Part of a small language model's weights.
Size: 10 layers, 8 heads of 64, vocabulary 11624, 37.5M parameters.
Architecture: no position embeddings, biases.
Training: a variant of Adam for these matrices, 2044M tokens.
MLP neurons of a small language model. Each row is named by its layer, matrix (up: input weights) and neuron, and shows model dimensions 48-143. Each number is 50 + 12 x the weight over its row's rms, rounded and kept within 0 to 99.
After each neuron's rows, "fires on" lists the tokens most often at its 100 highest values on Wikipedia text that the model never trained on.

L5.up1799:58 36 41 51 49 61 62 57 43 59 62 49 87 38 50 40 43 31 50 58 53 61 52 57 67 51 54 68 51 53 61 36 31 45 34 66 46 63 43 57 56 50 37 36 39 43 47 56 65 59 70 28 35 34 28 43 39 23 57 46 58 49 45 53 57 35 37 48 63 32 56 63 43 29 58 28 60 47 62 23 63 47 64 50 48 43 56 69 72 65 39 38 53 57 45 53
fires on: " (", ")\n", " University", ";\n", " "

L3.up39:50 41 54 32 46 45 81 62 45 55 61 49 36 47 58 50 53 51 37 56 40 48 47 54 45 72 52 36 68 46 51 30 63 40 30 67 42 52 38 49 38 64 42 28 43 44 36 63 48 50 46 44 64 41 40 57 50 40 58 51 54 48 64 37 40 37 67 49 53 56 54 57 71 50 49 69 66 44 35 81 49 46 44 35 35 45 66 64 36 61 34 47 68 64 56 58
fires on: "ate", "ates", "ines", "os", "p"

L5.up869:40 44 38 37 46 55 67 67 72 48 45 48 40 44 55 49 54 72 57 54 36 54 64 44 66 61 63 31 47 52 83 58 41 39 63 71 54 39 55 70 54 56 56 43 24 62 60 48 55 30 40 39 52 29 58 34 32 62 38 51 70 48 55 66 40 62 51 44 54 45 70 51 55 41 62 64 26 50 31 53 47 46 52 56 54 65 53 46 56 49 52 58 47 51 46 52
fires on: " L", " l", "9", " fin", " has", "aj"

L3.up739:60 40 61 48 49 52 73 55 25 46 45 67 61 18 51 47 59 47 34 52 29 32 36 40 36 38 47 63 36 64 35 37 71 45 52 77 36 43 72 43 57 65 57 65 56 41 70 57 44 58 72 60 35 54 54 58 69 55 54 40 57 64 36 65 67 65 34 54 43 43 66 64 57 66 57 38 40 50 53 30 32 69 30 56 45 51 35 33 47 47 23 58 50 64 59 37
fires on: "ine", "ini", "ani", "ian", "ique"

L3.up1386:28 44 71 52 40 43 38 37 25 42 50 52 47 53 81 53 77 34 53 58 41 61 39 69 49 61 33 37 59 59 68 57 41 41 51 58 58 51 56 52 47 45 43 47 34 62 63 67 50 51 51 46 55 27 44 52 60 44 41 50 43 55 39 35 45 42 51 75 61 39 69 62 62 53 47 53 56 43 47 70 46 57 49 24 52 48 41 60 36 46 42 31 50 36 57 42
fires on: ".\n\n", ".\"\n\n", " an", "\".\n\n", ").\n\n"

L3.up231:32 31 42 46 51 35 41 47 72 46 44 50 60 53 65 62 43 43 54 45 47 52 33 71 46 48 56 45 32 66 37 42 48 55 52 25 31 57 59 42 50 67 55 67 34 49 44 65 18 58 56 45 55 38 54 67 32 50 32 40 39 42 66 44 54 55 60 48 51 35 55 46 53 53 42 52 41 66 37 44 23 40 39 69 62 61 40 53 59 60 50 65 38 51 51 79
fires on: " was", "ile", "iv", "ung", "esc"

L5.up528:60 40 69 55 39 41 36 35 44 49 46 54 46 35 57 33 63 81 41 28 63 44 50 46 50 80 44 49 49 43 71 33 40 64 49 59 55 51 67 50 36 61 55 66 45 47 37 58 30 52 35 57 38 48 59 59 45 47 58 37 51 59 56 53 45 22 52 43 53 52 76 53 26 62 64 42 45 33 33 57 42 40 54 52 60 63 58 53 58 55 46 42 58 60 45 55
fires on: "0", " /", " from", "ing", " |"

L5.up1584:58 48 63 47 48 50 57 57 48 29 34 60 55 55 48 48 68 46 64 47 40 16 42 49 48 40 63 43 52 31 23 59 39 31 46 70 59 57 58 51 52 48 56 52 29 54 49 55 79 79 58 27 49 38 28 51 59 36 39 75 44 55 41 50 56 46 46 60 55 42 36 55 43 29 52 41 63 64 53 37 64 60 69 57 50 18 75 50 61 53 26 60 46 37 35 48
fires on: " IV", " World", " Ne", " life", "ane"

L3.up1485:65 28 50 59 65 61 61 40 49 57 23 57 59 50 56 62 43 49 57 34 50 41 40 43 40 54 50 47 51 23 50 50 47 59 62 62 47 50 39 67 55 54 59 58 49 36 35 40 36 50 52 37 66 50 29 56 72 32 56 45 13 38 32 47 67 47 62 51 68 37 76 68 61 63 64 53 26 59 76 40 62 61 58 50 51 51 76 51 61 48 49 47 49 38 41 24
fires on: "s", "n", " Open", " other"

L3.up1583:57 30 43 44 58 60 68 65 58 42 61 52 60 55 58 53 52 58 30 52 48 44 43 46 56 69 43 61 17 50 54 43 40 86 50 43 54 48 62 53 50 57 35 54 53 39 36 37 52 54 60 54 69 47 24 65 56 65 44 58 14 53 54 64 48 54 58 51 40 48 37 37 43 37 73 25 59 55 48 41 57 50 35 70 61 51 43 37 60 63 44 53 17 43 67 53
fires on: "its", "el", "ts", "els"

L5.up1793:63 43 51 40 64 60 61 47 50 34 38 55 64 48 77 52 49 25 75 26 44 58 48 64 37 53 41 57 52 58 53 34 46 55 50 30 46 68 63 28 75 50 56 53 25 47 35 63 46 56 47 35 54 32 45 61 47 19 63 51 27 45 41 44 64 52 61 71 37 42 54 48 37 49 30 53 53 83 41 40 51 60 23 50 27 66 39 42 55 57 29 62 67 55 61 36
fires on: " not", " Los", " Angeles", " ", "ian"

L5.up288:49 34 48 21 57 59 47 54 29 55 63 41 57 50 36 55 38 56 56 22 31 45 40 58 65 54 35 53 49 46 59 42 53 58 38 56 42 62 51 64 48 71 48 57 32 62 71 55 45 59 41 50 56 51 38 39 63 54 38 29 50 72 57 41 65 52 32 57 65 60 73 58 56 51 58 36 49 40 49 60 47 44 57 45 45 33 48 56 35 43 30 41 69 59 62 56
fires on: " |", "0", " T", " As", " In"

L3.up1326:61 35 40 53 41 57 52 52 59 45 45 60 49 48 30 66 25 71 45 40 52 54 52 29 40 56 57 57 45 63 47 49 55 45 50 34 65 65 52 34 43 33 46 66 64 53 33 44 67 35 27 56 47 57 42 40 50 54 45 61 40 63 61 37 50 44 62 69 67 49 63 56 31 50 61 68 48 48 57 72 46 34 73 56 50 62 47 67 86 35 36 56 63 38 60 75
fires on: ".", "age", " June", " December", "AF"